config.toml
n_layer = 10
d_model = 640
n_head = 10
n_kv_head = 10
head_dim = 64
d_mlp = 2560
vocab_size = 13513
activation = "swiglu"
norm = "layernorm"
norm_place = "pre"
norm_eps = 1e-05
positions = "rope"
rope_base = 10000.0
rope_fraction = 1.0
qk_norm = false
attn_scale = 0.125
bias = "none"
tie_embeddings = true
parallel_block = false
init = "normal"
init_std_qkv = 0.029
init_std_o = 0.00648
init_std_up = 0.029
init_std_down = 0.00324
optimizer = "muon_variant"
lr = 0.01
lr_mult_o = 2.0
lr_mult_down = 0.7
beta1 = 0.9
lr_head = 0.00693
grad_clip = 0.5
warmup_steps = 200
schedule = "wsd"
decay_fraction = 0.567
decay_shape = "linear"
final_lr_fraction = 0.05
batch_tokens = 131072
seq_len = 1024
doc_mask = false
z_loss = 1e-05
train_tokens = 860700000
steps = 6567
dataset = "wikipedia_en"
MLP neurons of a small language model. Each row is named by its layer, matrix (gate and up: input weights) and neuron, and shows model dimensions 432-623. Each number is 128 + 24 x the weight over its row's rms, rounded and kept within 0 to 255. Numbers have three digits each. A neuron's up and down rows have the sign that makes its largest values positive.
After each neuron's rows, "fires in" lists the words (lower case) most often at its 100 highest values on Wikipedia text that the model never trained on.

L2.gate2312:110121142106119115144144132191126111152128118151155133128102141112130126142140147105102153144155105090120135120143128111100147136103165147120116150125138121123152116168140110142135071151134117139095132104137168150136153134097088139130155116133115154178096149106157129106146132136108128157130143113101141149099147120103080131115117112090089126108176144160109089138209124106143138128143095102136136174164119134146097139087142138113085154160141133086110144154134076113092141169179117153073112143190116129150110110104143100126150144089111093104172114134128140137102150133133127124
L2.up2312:121178112129179121141165109087067142119115132106093137167143131108101143130123155154109120107132110165115089140118142121144143140121139143123149105129106144126122141164140077134118145144105091143110121137142139139109113135117131115115096135167134139132116103115129073106101183115138109112134085101135114158131139069090079127127132099144104177114119144132143132054094108143160133118109132087134145137125101147144126122119115146078133156117125172150121094120072161105141120192159134141123105141146109111121152155159093124168140111110141150195158113114113136139161160126144119139
fires in: "his", "her", "him"

L2.gate815:156146135097156120138169171146130127129132131126148126149077094130116106127119140155135127122094108104097059132100128133174104156113133164148116154085171145092108153135125141188084139161167137143130145112131098134104125148123109140138087105147152129077123167125134140123132128101130093148129137142129136135167136138100148116187105141113119136121098103106111119143103119119133119153163133118104182134112137120115106114135095153145119115130124139119159113115159133105152126117116132174104132102130109129127125170087135141150157156134131094155097152111111112101106090095119125109
L2.up815:162132147122144128139153147110201167134126163125105130107141096151144135137097165090129111129108082137114084110136152130141096128134130101135152178170115146085143139177100079080092134142205138165133113137136117142115113125142087127141098163159164125124143146078086109155077143092161116126126087124148098147141096062132118148140139105090185137118101132141159139133140111094150077136102150113137126125131107143096117130137112138107174131113183147113134121120145154109120139101131112114171136088102135131124084133095139162158119116205139135143096128164121112101127106135139148149
fires in: "spring", "sep", "summer", "march", "that", "june"

L2.gate2420:127142119117124162143174125122126143111089109135188112117141136151109084125154155141136115072099098131094134110136111115109106106140135146101128118116104131075147183125111117097156155138123100087146125125106151130153157144136093092117129135169169143091111154155102119088128153156206092167096110146171143155097159129098128132136097148103113100131141088121105088120144092169167159152110165158120106114153149109144163176085181120137168138086163101099152086125167095073161141144180101130129126131126146131094126145141143089138145125150107130139104130119112112147123122129138112137
L2.up2420:140146113076115150110161122131124101101127134118129108125108134125100085126105136129126124154125072133123096116169122115115176104085127129121115139078142128116140162120138104156170133124115079079173095136119130149124117121087123134097120129139156120108144149120153113161168135160108165114077144113139086132129150127111080109128099146134142158104114128103103107086149080144173108127138168141121122134136131111114127218135146107119127114108151167130094107089091131124143143122149138162116136135170163150126061119144146160145192127121110078131128153141126122101111090119153111143
fires in: "both", "all", "the", "each", "t"

L2.gate1404:168135160151155123176133153122083116140191124110119143116156134122116067095166172144121084183121110173099065139120092116149160111132123154091193146167097113122115147110150169106099122131130168121125144142079170152108145152120111094126158097101092118127113181125131089133135110138107097107109143107115135128172112135126081146129141109146134069114134153113111104138107137168181130130098117165186145104112115072108168125105154106116171121114151140118105152107121094165113148140149142121134108060109144101139132136111161126104128116100126140143156107144145126084123127138161134099
L2.up1404:120099112115122164132079130111106130142135131113091133119154105121127126185145134115144095108133133159121089120126149111126107113117161104115142141105161116121111125101130148127146186144168119088126128156141137124129096152106161097079112156170116139140127128156126124149085144147082120180095125141127126119104161076097080105108174094079120140150132097134155117156136117120111149134156115106144132111092138112121087145167095129176122152097113115121146069139131138081135139136157146163103089169146155099144139158183108100139095116124166149079115107116170139184143129135104137173
fires in: "his", "her", "beirut", "galerius"

L2.gate2319:150149117122116137146158141140109127171120097106150116134159127115126111154109093112084118112180185089141135088165130119190148145131142135154107101125142174130088114120103165119144104149113120126147118118146149117098143121164101117170162102096121080110075099108165132148130129174122172140130145121107097148108082131146144090172100119126154148081104094135106163149164131105166164108134127153074142104144140143138164122116126126095121160127118114120102117103095106143097143085122124113107109087166103149167118111156151081143133122153125110116156129152138082129107172126149150139
L2.up2319:133108133204130136147156126147102177150136124179140120176120106137150101128096149123159090136148157145171156097161152141079093137089157119127109103135122121099163118142083150122120172137140174166129149131177128090105146142106149099121126137145105101118105130089164143115127102134076118096145109103118084115148136110119168128133125056119165110120112132122074133149140141126135154136125128167134108139155143162112134124162134141088113151110117131128133150099122143135121123077143152077098100115114123136153119115161112129136109112109109151152156114174082094127125138150148073120
fires in: "to", "born"

L2.gate295:100157109140112130091106118089128110176115144168099139141164106111122101159103105128145147144096154165138111124113133101150123127134114167142124128126144127109124173202092179113116115175158134165115154121133103123158157133132144157152091157074128109136116152137070136119142139090142125111096129130125097125140178169108055106138141158132094140193136112117133111131166111168132134121155147132082128126106125133079159124119113114131117117141154145081109104119125089116179119133133150100130118101081084128145137093114107104120135111090111151153116092109102132132150119151101134116
L2.up295:141123073166105128130121115098122135127129102186114076126113138098098127152115104102112125115098174169106109102144136146141114134114137130178145115143140110141130130132141128115143116174124144114152129084151131098098140117144118131130110159153126127123142150107128107138150143078088090120116120174125094089151147127122132125133142107176134117121120126070113127142126075128125138187125181126135142092104095105131149131152090129131105119157130148088132104100099148123118152164159103150153163136138094158102147096104100138142149166117139086125098097115104110120140111135088156168
fires in: "before", "of", "after", "since", "to"

L2.gate2008:141145139120091132122113162137090118150151122177111145122159151107133111132107104110133118159153138116126129144128114146126117130121125142133118134166072152121167144082131079142114086093115132093103138156109125135123081146127108099163105143142140174181112129144077115133118174145144129121131095139179141126112119124095110121095175145099172124130162159155150096113146139108114132153079178110130144123108115094119123161117132097116135187112125127145106146129141119142063144138158087122148168177099161092140132168121136149117116162136103159113115131089149132137170162156144127137
L2.up2008:104124109155111128131106096080138105138143081125132124146092162125137147125087165110109074108163106144159134141139140137143131127121142107113160104157126145123104133166109095170129139123141130129090092099106107111138153158092142131098129120113118151112118159159150094141140114117137108101138140132146117075083098129138095107132121137172139113132133091108126119140106175095158129098150166113134114126132105139122164130143102117111133076096160137098136108180149111130125134151114104151108165089109124109119146098118134119157132096125145101107123196137129112147120100162149102173
fires in: "of"

L2.gate954:174084134113147122146168127105112123126145161091123100137094168133126119114100157115107170136168124120094112128139132122161138132143153107147085152139117088112144158100177089106155127121143128128181147151123126116110108106148139121136165149119123100131137126120150122099100123132088170141139106092086152137098151108104121128119152112116154130148143132120119143107158131139116121101114179186115111110128146141125112116134091110105114093106115095170109154106120121133144077148106129176136117078124125158094120122097113137132125165143167139129132133116131126111100107095159136142
L2.up954:103095109137134127108154145102141117135118108115151102114163126132127086123122135155144113167197149089093129146077140108115151191140154119138120103112129119102151113138149087149121146088123118125131151143115116156100113106142113089130113179095121142175124131148138137117109083121062115122111112130112120149073116132140095122091148129096141114134132146138132120080143187117097132114114132161098130129082130170113132138127110106115105103130090125111141112151148136124119102136095124201122128090151131132155126130129114103115149123168135101136150093160117124089133101153123127134
fires in: "age", "children", "born", "aged", "education", "parents"

L2.gate982:107128150142129132111141107132126137126104101099159154104108118097117122162148122085133135147099104168170107138155134113107124120127114118139129121091098088117104122132118164115132138116121127172124099129137142126135121104125114080099070164145147094155113115138157145136161109143175141126083137158129119131157064129135131125123116104160103208125126120181101163139124154158122181116158132105108100157128159089129125137154138126152141087118112093142135128127133157141143134136180142091118104110105131186152137077114108142140169131143127072143136087124157136130116139118134157132
L2.up982:112123106117164117091149130148124151193078143135134165146168148093106098146139161095105111131077120127127118080137137155141107145151102146109131114066104089129137138144136150087150169165113077139107133138107151143131135106111153110123116101117174130122140141125139133154149159135172146112098148145107110138113137105090085098128131123122128118118099106134122200096077153090162133094122136138099115171179181144148133119125112151140119147144139123143125122163088137110089142133132166093117160156136096149122090117180107156124129124152138106134129111117117140160125121122076099106
fires in: "german", "local", "british", "enemy", "spl"

L2.gate2558:117116087093094129113115081116138110109069122141157115158154167108081119133070175112123085109144102120129174159107146154141149152142127132143141141168106161111133168137133097125147142133109138136125150158172134133123111124135090131117179165172139143142083102204112169159124158123113128141152132116114106098143107113109104144169158114150152126121123127110124134121132092103101149157108133136119091112108159152131092137181184148082158135118100063105155078096107136119130130138136100154168094169117130145093089081102103059145127157125120111136154099137138112139113089110102165112
L2.up2558:120151098138097124112092119098122095166081118125142114126113106115116090102121161142110134122136121139087146121133138111124126154140119088104131089139125105122163132151123163137105127103103137142141150131130121137121144096105155142103139146134104132127137120186144161152076138105155165097144077101129126105151057131157134173095147119117137140085135087086150129188134147121107136118105121141131122155147130185155132137119107112105171094157116095113149147142123140141138166202097136137095080126142119143099119169153147144139139161136128139108138081150118090136141139127117152109
fires in: "in"

L2.gate2549:138185105145126112129076119116159139058144107128134117132118128155128122125143124162116158137163102109104070157140101164126085160171083139117162151118117147073129135135162161073148139131127122132095169139108151105085121121127130117172078121146085140108158158130135143138082150151117147123113111137120118132111097125123111138145117133119109091083124150084115114126129156105144107059165124140147135125105143148149137138133120114144126153155110093094148140131138153156143133066052125107152134080137101148132094153120119083175123166105114133075139136157102156121136113123100142103
L2.up2549:110113155103101119133113102171130093113162096086155151135129129152114131116159180155073124188125165112089125110144139128149134172098164096125122118121164133167089112117126086083106102107128111133108118127107141108138100180135154102111134132152096163101124158123137133116158113143110097128160119113156116106117103135195092166133115165096123159134103136145115119115084123146201144131167122113106125140116123135111096137139128119143174120146143121105093115112119158168126154111140139096126148107121112107140154193099087145118075145099095101088140093135121115160056065152134105156
fires in: "such", "beirut", "wish", "like", "whip", "wenxin"

L2.gate1980:110158151111104149104136117143128116115095081108153123109177155148098138118156138093122099155107149072106086136145084078103115119139135144112136119102086138156099147164115175140117101118128160116145161128077096113121141125133149131147089115146115138104106167162117103128137113105101143134125104156122108118111146169142133169113112174103104095111196109123155109119151138134152115126147153158073131146117143116130088108073110172114095154112168113116102156173134170130113190113104129142085129163120139131109100177130106124096108134128139131097122113164137112145156128130106109142
L2.up1980:165156124113106146138118112133117093158161131081101161096162110150133138124144164164166121111162123187127097175122075137130141142139089110089139125141160147114099131153153171173098160143130150099158121107133125107119131154156171113138131118119108093160135158092108114099126150164157142173145137135098156107119145114112144156113154147143102170104111125070104122150084122142127113134137103141118111123164115135075130111092101094138160171155130092136103092120129142130088127157111126089114101101109108137116134150105124138141151132108160146162161111147152158168102110184160175130
fires in: "of", "the", "for", "as", "too", "allsvenskan"

L2.gate1828:136063142096098139113058055111145108094139152123111135195105147119130105106103138068120102123132140141119097161147148117158093144136113080155142139112089167132079149144142085124134132097098133119143104145083102142116123147124131115164139145140141121107126104182128092111126121156161099089132167098128164138127120090130144164136147123135113162134153126132172167103108125149096123129144134089113150105121171103136096128134088133141162077150118109094129126151145145126083128177124120140142149113104172103160091165093154137144100141141139122107127177107129173110107127119134133144
L2.up1828:109165167112148135125117131092158163110203110116113165123120108116128152112096173098132117171130130126120128136128124100108129094132128109136120136123140105109143137091120106121128186098158185140138152146129126172133138120159157158104100170141130128151139109136137134147111149128120120133121118129149118124125112125157124124124151132117141099142118172148155146067144088138123123089085104086130178091133140096097151189153147140118125090113131105148136098131148126164124157110129118164146159105128151138099099162099118110156166156109137162147100127096131104123095133112127132091
fires in: "no", "has", "of", "prodoxus", "had", "held"

L2.gate2379:112106098146139087087127118120056136158126112131117179165107149120134105139145124151134101114140111126099123107097125107075142148148134144169138169129173170138135118112088117149134138179117155129175116172142087078100118139126107108137099094083165147107095113167134139105137148150167149107118070130146139125122120106098134127139116133141116140102075094111102144106136119135119147110121150112149145123140136139127144165106113128093098115115152064148139157154100126092159152145113137132121129184135122115095124125114093145116091128147133186138126164144138142166141164144127150133
L2.up2379:100134100154157136132163148180137155137110115112133090135168148099111132111143111097107102137133100150126120131115113151111122166121113122129091124080129125153154125124150149173126122129111122070095114155117140115137114114157138132154117114122109136119145116145097115147137162121138119148141138131165077144142118107131133137129090109106120119169160076127158146164131083132120135134144110103140091111111128112165085139118109095152111181142177131148120149135134145159097140132162136101110108067133124122139093131113117144130150117147117103160172154103128115144114130096113111119
fires in: "as", "that", "at", "who", "having"

L2.gate2463:153137178124136130120108120104149128151139075061150115106143142099084125139116098125133160127137134077106134142152142107121144100083128100162107137147135157069141125105141149127119142115092129105132126156070115142133138161139180152136122142111124111097138138108150142087118134139118134118110143170120140133144117130184114118167136135154127129172147126152128099107128103103102107095109156140113107131103117148088117146134155091172085122148103151095180154099117076093137132149111131113132166149131156085144111133149145128127140168128111108115131102160069131137159153110130151126
L2.up2463:102116166080132087143150110096133117124118133109123125112111175130150136190118095131146106130146073138109111153129146119133131116099110118140152115182116157101146143100151113149111131110148093122194128122098069088130130150149137103094147145103108137107116142120130133105097114113152147061137146188137143154143178144156138118134164125114122118159139108129147122096163103158156114122114128144140107097081119188092155164142127115129138133133118118167123129115165085102105170137116119118106132194124147131169128147159144128179131180164095233093122094150091133139176139130115154097
fires in: "new", "former", "original"

L2.gate127:110093120150147121101097156143129127112117157069113102144133151159125105130111142122175141096121133161115155123115124104095132132107127111114107157133122155151111137086115155133150141125160154107113159105159127151106141115154111082106139130108134136146127138150146133121113129147179119153106106114113150158129120158120094132117181134132110158140177157116134170141137149146121138108094080113157117105138125145098109152103131103140135093141151189187165102163153104127100124151125174136126146128124137152112128151117093092128141128110125140150162174153116142114180092130137113178
L2.up127:125130143123154128142071157114139165087112133078104095143123167146119068200133141108170116137163178129081167175117128099104139130138096126094120134160128119112093115156091145167132142149154166128122153118133166160155172116144126099109121130134158113114126119117138129104153071111173113165137117122083154124120111153115123117133168146103128143160100098132128124121132116158106125106081116114125118112136124113092108173102141127148123101128130148143160105110172140122122153120137152117104083105131155100136132183092092080140133110140136136161121123137108134104156130096128112153
fires in: "who", "had", "having"

L2.gate526:155143125106135079122165163140118130123155111125108129093102077127127164181136163124115085147125159103112094117146140152128121140137160137148132155092149150117142084168091122135152126119126145137150175136156137143160118198116156059141141124126145109141134115108140130129170108135119158150094128119127104168094119109146170139092128133121147166112112093100103154101147143058120197192141130127146121138079096110128134139118138094159119140152112091130139093167170095130139120143132136124105148142125146106110167137121106126093143099127162155103168102130113150094124147096161089141
L2.up526:135123179112153141116145148116129115112131128146127099129113121188114099159134175109094142117148114049117123129135110124145118118108122173143126122121114134105119138177090095142130116052130094111177109123152083132125168138129105134119162135136130089089117130145168147122124096150136128103101146095136134105106127136158079176142110112138147125118111097118136105133162126118130100170096142102133151127105096145120149147093086147145148161171098090126132117141129129135119112138068163108154096112120152121127121168121116130143114098097141105131130134118090149157115122084099118126
fires in: "november", "rokkor", "assunta", "iturbide"

L2.gate1203:131136080112132157153129137108168105104132140141128151165141127167108075103080174150103145134160139117090113106112129136151085135128124108091143099111125114135151149124133117150127117184105131097161168131148168123114150117128085119147131125099097128154163128086150139107155152116142107101125109118089139119147142118143111131132103119147114117111098157130127091107135097126121129141178156102128135077118134168163130158120139058147084068169154099141166132141124073088151142162088164136111098125109123143179103134120127108159097152131153122180124110132095180130105126164129118161
L2.up1203:113133101110127181151116147119139100123164171147151145120114085152151142139065145107147150143147157121096150081139127144129132154098145127171164128130134112126132096151125086142133143192145146115162106177136131139117132109120055070140084131109142121148114157128146170136129168106136111133106103144106108097119130131126163120122142124155137125113109127098095096153123110137115126109119147111156114133133107103132114113081092094150156089108159105151151085105139109128132153138125134130135096142126187203108110127133115127080103136176152154162105152125137113115129154157144097116
fires in: "when", "until", "if", "so"

L2.gate2552:100119149109156142156094132119113115090136119127133151178110115100119173067156125107116141131130080112062135109188127123114114129107161126134123114155119082127158159113094075122159106119110079139094108114100155069109075148174106121115104123140115134101097139118099197126109132093153096097131144125153147160112105137112157152098101079098134177110136133127145162119124102110099107161129129122157135158114136128161100134104152180141115178120130073157158149119142091090135110097121136131090161115122133153132124130123122081074128105102118100114127133147126136144102164140117085157
L2.up2552:117105148148114104129095130080141136124116099165056156180144105137091156143148124088166158093143120129127126113124122141148094109127116138157139128119102129167134136121124106111085127125128142146131115160173150105116082105151173126121133139142145126113102086130098144164128138136088128139148152137114153162116107086128131167141170126128126116108120143143109179123100179126142090159130113138175173121103150111082083120122153162098151127164078095089124137117145112118117119146107165142123117119128111153165132164078070170105104087116126143139144080120138073109122142102133110118
fires in: "small", "lake", "gambling", "jardim", "las"

L2.gate595:138174157156096116144146143115080120098099117121092117131141115144111135132138105147142146129125140102125106123100111100152152147131113104074135158122114156130085150141158150154112159126100121133140112099130115150105156137144088109077143108136108131116129180155132123169104128125112101118185152152093079121084108104142139092132146153131151117115119132169149160142154108153107124131151110128111138154144117109154115148106122146134098171133179183142128128100178122102152161113106125093124126114134100152104117098136117147106152139121137111171149129114136104143112140144110110143
L2.up595:155176117125091121138143168130116137115129126152135171147114108134128143140140134150154148133166159128130121122144142105194153144139133111115127138098166114138067135133151124125105132122102125143151109099143137143130125162149101095106149093100115140114081119113156147143168120126096116105128191144084156161147145193117144068121084105114138129148106142095140089162120134139125135138147098157132158105135090139163116143165120189126142119167157165122108081141146118130152092094113138107139115092164139122107184103121085151130165152138119116120121116116106127103126098143125139175
fires in: "after", "into", "stake"

L2.gate714:147078130138132112115140132140151112138119144183126183138127150170171081048062125103138166159156117092109114149107100125105142147182136169121111144112136147111074132126111129114143122116104128138156084137129141150134146160110132151170102123129114097110097090118115084161141141128083108096105083177093149116119111131082123113120159105172098150136075185151156109133126163113150125151083155175176122126130140179123144100135163123119133137125137138138106135132153129116116136112156120137124110127098134142089121146118162099100111124126151164091130124154132102139108142142138125084
L2.up714:141120160145140109086130131130167079137107147170137141130141138176136167129091107136145152153104128143091083152118136128093121127144099180136161117107118145111169155108152158096126154086137091136099081132084163123104107147097144131181104154149140129169076115157116128131117099101148122126177078161085135109117082090087118110157104134148101073162128091127151150118154155105102111149084128153111084142139147158130118128149133160129165113156132154105157109095137142103111122141140125134116141099133132170173115129144103082140117157093138104138145172159150104158125149133129148124
fires in: "of", "founded", "acquired", "purchased", "acquisition"

L2.gate1498:144126116115099120168106115112148146142148120071148165126127125112111116095094117153140159144112137121121152085149091114114117157147118117113093143167126117099130148115102112158117103117146183119165172123116143117145158129150176115117152128140164105110134148137161100123137120078111147132114121140129122131086097116123121138159130143075157140098119139111130104144117167136150095157092136143141140117129153118144145142144126097132123133110156076138105139129194150166125121152155151121118098135109134120105091095156114093147131133167136125134159136163140130190115149158133129100
L2.up1498:117171116120118113132098162170103129134089136104182116139157120156191175121127117117071143142117115127113133124206133088119113180136157118125123137123113122155145123129113153118118105150128146085148127139140086099099152141163132110098159131091115118122131132123160143102116145117125115128054142130128163125123110132104159125130116141119129145120103138122128112136137112134079149108120108140152125169092146109117140118141180134107149110119159117134082125122157124138132135089100140115109102102146193141153138131138102170165108151138134133099164099117135154171149139156180142164
fires in: "as", "dish", "peshawar"

L2.gate1475:118131168122163104134184126136122103105153117141167101152131141132129157145114140136123156166099126133136120103127124156143141149120148149100136104130132128116147142077142133095111093113175093126136125148086169116108171129138087091122039127158154158144074152109165106172104126118141118150121153150128144085104114153097148111130187136124120139144080167153107138129134122136133170147168112115113108131171132136084109125117154140125124135117083174155143117119109114163110160063120148165143169147125124128164135151162166139104130128147117145137109180125110067108087132172129138109
L2.up1475:132143153144139123119154128092155135122140150140122114136130117145116153165101154138126150066104104167117115105100138132183129153099138115134071164157109118112160152074112116058098129145163124142129108142163149095084176129133133111133111110128114099097106143091118133130132162085118128104131101152119127088122095112082131106137148098097131147166135130113118166127075157099100116151116127064131096125098115168098119114141140124118164152111104170159128143126183158158125144106114145122158156099152121109141158090151118109098112118150143175131125146100138104055154119112142108143
fires in: "this", "that"

L2.gate2142:121145128181105083101135106115104116105110162181116098100111110151108131104137128128133119148127085105141128134140132118150145146120194180178120125130133118139136097092103137116100124141096064130160097130167093144144171121144150157130078121116093099166128142133152125150120148127156139134156159130132032097120100123076142124137118168097149156102139082148117181157117114099150107131109172134142125121138079134145140146120146151130144099125120161176105135111142134126088160153117103113126129144169144110125144157098136128163119122101148116100136115117133098105104102137097154103
L2.up2142:106171158171123137143114137141113115106101122120081118092126120143127128153150106145143103100116072111153121147123131132144141134132147110131162100128084097097140139144120144121115182088153155134133110128151107136113143161150115099120118158145151120136152115077183125065138118143138119117164155089116104117147137137097164118108137171104107081104127112144101139143093116096148141130069158136146125137129157110122146195147156130120124124140118108153119127108163168108134110092107129110116091156132166108119112129141117136156166142153110158103100136133174084137138106143126125123
fires in: "to", "marines"

L2.gate559:117099152159146138104134158142126123145079107148102123152136096134152131168130092141135139142130115149115145149116105154149189147156099135125157093107144118107113102116124120120125176120109122132151052091109152145135112158118140150126135168116125077158124122160130090097107108129147166125103108139123145137131135131142072151078085161117122100099083115071118116109079118129147124113099152153144137177120145127093130120098115105139138134162164157143152144129136087102109147130119114115103146135159113145108092169130124118092170086141123104112117129126170144132093091153101115159
L2.up559:117128133117117105099140101120112110144154146099175141167105123104093067144152123156111129146173146094102120120111104113198132139086132123098126097114143103127129144167120127130088136162137136125092164111135130145108127111140159114164157137164134120094120124108068114150132129119085151119079116108087135140130108143112123092129133108126129118137116134104099132143161091111114122101088106146148123120132135079157147146132130169157141157123150141152108117110111117125119115048161174097107102177104113105136132071148061105123145143086102109132162144186155157139147140145111124158
fires in: "such", "this", "which", "further", "these"

L2.gate2430:121129133135157178126138127113121135078129154096144108173129087161149093097128129114124150166120143142137096115098148135151185147156140101092133118134106124129102090130146127144093165101102125167103133175151117115122142181116090129107122138125120130118092169124114157079129154120145180078156110125114093108126102130146091142106132118143159153080108108097140090101128128127117139087122128131154137154125112176146113111161155113094101082136129143085113155138112115121127114123147172159125140094107142145114093130127084122086082100105123150107150130141126125128107135144096127123
L2.up2430:149113099146082116130130117103123114163106111133075140122097090156090135129111164123132076158112128155096107089127122137156093156144119174161135095132126174173126114126122101092154129097121133138126150134119140166122149148130118128121088107133140151138158141145172146152119158151101135171088134137173169141135130171081149123131123111074156139142125117117114127143161113132130120172139146135124143091119127131131144130122118139140131138172125111135169164124140140145104121139152120124103134108186137163127141141127100127151131138118115103118113107129127131138129086157149177197
fires in: "this", "there", "these", "third", "such"

L2.gate974:177130133153171128095154128167123125091113184126126119128102111096115145141095076091119109153133157153136114152143139144116160115152103169092093106095139161095139113108096118171136130129177131125116156154115074087122120156135160106119129153108092134091119133147144085146122165136113112092131128130143163134127106127085113117127134107102094130113145169176111145136185122145135128136160132127123106138124138097119112138129170131107126122132152125137127172121145128148124159127135106089106120131118096134140156132174120138131127120132121136174151159121168132129149161097115144111
L2.up974:161137130107145130156131088144131099105113139095129084139128118154103146150127142159165140167076131133131104147132143117124118126123169149158153121140122155162155091151137133113151141135125134123118127117111153161099131134096136105125126140146145149111116151101111117152141116101149122102113136129127125142152075121135113160156147126110132135127117138134124146095127175135132096151132106125106084118102173097134127137158139122132184084136104161196131148136152061114135187144134139114126152120140119131166186090130166114126153128138160116102111097124104109121146149144109106121
fires in: "team", "former", "over", "time", "round"

L2.gate1263:116091121102102140095170142104116121135119137071107121109161126127154139159116113138105114175138129152146132112133144105121144141110116155144118144153154134164092181133118137129130131146115150140165122133113108082169124157131101173118126133110117090121087139149115110133140131104144140117151126120169114110088129144167149091119135141117103136162160183127104136129145098138083154101165123148124144136131159096113116165134138132098190131149137136114147155158135104129135116167191141101087135102166123128138146135129129157084107165143092160120118161086145101130101122087135151146
L2.up1263:084137106101134099133131105141110154142121148133159116109155155120080130125151181178130131113157139143125149092133181168077113154132115134141126122112158120082151108123093158155129187109089135151122127144119135093111127127181147115143067154154142116138126151117099135104108119100133169141071105144129148141157131096164180106160122174141123129135124126120129090150136095147088161101151149113134135145151142156144123180124140107113180143134117087117160153097118095147126133177133092142101163109151134120118094099116094138136125132112132153148133179124160125155159171134100113133
fires in: "in", "major", "before"

L2.gate105:116171068150102131081140124122117114141118140101187090130078130160148105143143125129140124147137095107118104114158141120123105133126136141179114097120102161096134103123162119138095128163104123129119110148086143098116113120129097132133120146150133142131103120159138153112142102133140113127098115146151103068128136088179154153164135136112086160158113126089152138130103113114110127123131096099176114123134136120130117110127132113154094104105177126154118115153101107113109124106100164131110098125089149082138114137118071117126150110125129165107138117178121144131122162137119102053
L2.up105:127112127119156134168089156122112109110076142151142154124125159141119156147156117094157113148088124121195124136150092134160110134172113124142130096154097149118093131136127132101141119150172113133126135117092119153130121113121151147121112094101124117136138121119126147135117129112122144131159122060123085135125129112164115149155153189088145126154113107162167164153074141131098117163151089116151099108100101127106172089143141141157113138106123130117114094072132117135151141106140128124150162139146158154178155119149103104136124155075123185134116131126134152114133178132114127125
fires in: "new", "newport"

L2.gate1177:145177136167126145124155072105138080123118123128077133137120074120125136127104122154106096114161151094127127178117127141136114137126112113097144180129135140115147128120121095114131110170122143108135117071108069088143116119118094128131127090119119122119126165090142086128099168162101180139109116123129136121118154134135112121114204158130137103117134119136150152094135142145126137160116103124155148164112206101091123111144141149116175128148133139131124118141101098135116118115082116141130136139079162088096070120121118159181103110121128150148128111129110132103152119086125125152
L2.up1177:124117122155123136145145127116103154168134096088139153150115105113114152109192112100138124129167109108101114121091129135124136151159116122130101150135114161049153138118131103068130144154157100106118140120112110144109118144119129115123036079168099132119119158129143149137132152119101130115139067097145112105125121155113162124137117114119151119133126153115091118158127102127090124128154144113165143124138108145130122123115145143155149164129144127129143128135113153139098140141129117124120162070122128164128118098099109149111143116150132107171122137118152112137128171113158117112
fires in: "at", "schult"

L2.gate77:106107105114153162096158137142080130142123134129188136111112131162137127089104131129084123152125181120154127105098172101133135147171126149154155118138107132107133119119166144122128132116108139166097119137116112117125140123112125166112121105127107154149123118158095154126129094127146089163170143135129137139093144110128141091147136140141153119129158164079090152161148141115108114109111136113124143117152101144114086132118107081144156115173128099162161134155096100113103087119120171089150134128134120122133117145109179107116178115150119124104118159157147152124149104119138144133
L2.up77:116144103132097103155144125146117117106090127154121095092149127097124136083078156119074128107069134149084132159165152119150130141149140104133117120135152132162122135153098136135113117126144148146153155084126105143168095090102107120076144136144139148112114132108123150158150107141141129125136134108117130101105112158148119097102116152125102087134150125141129160133099167095143138146151155165140111130120126153138099160132136127117128118111150142124148088138138165113110120111174150079129096130109131105125094133109130119128181170166132099114134108097134113070105124117136164127
fires in: "in", "high"

L2.gate760:086122116149126169121113116127093115139122106094137112145101138171153130127108104163133078092197126129156085122164119125153163166168123129124097122118115085120123125112099087149147134123086138072150157136154119092169122125139135136143107119121115108147122174111121092100152101109110105145109107153143097134104154109142111155141152148115154169140141146082093130114163089152170110132093163139137142150117164093112096166121153157114136114140165125116150145122152151094154191133088114123139131118078126141147163136129125123129090124147148164117108133162102162195138155134136127123
L2.up760:130119115103123122156125084113153113127128177110162154131155126131137146135140128111123126136133123130155142124112130139130137102140149125172126125120194127091151133160113100098153078137085085129147097089158120101102116099094091121114122092157116096139128147152084139148127108131102106095165156089126118160123131156107144161145155143121133089188100129125130149125134127115143091112158122098142095169132086148135124157093180155101069125143102097176105097156161119122096114129074151172157097130149100093133106105122133134111136134120147126059160136120118144098133123133084142162
fires in: "a", "the", "aperture", "each", "an"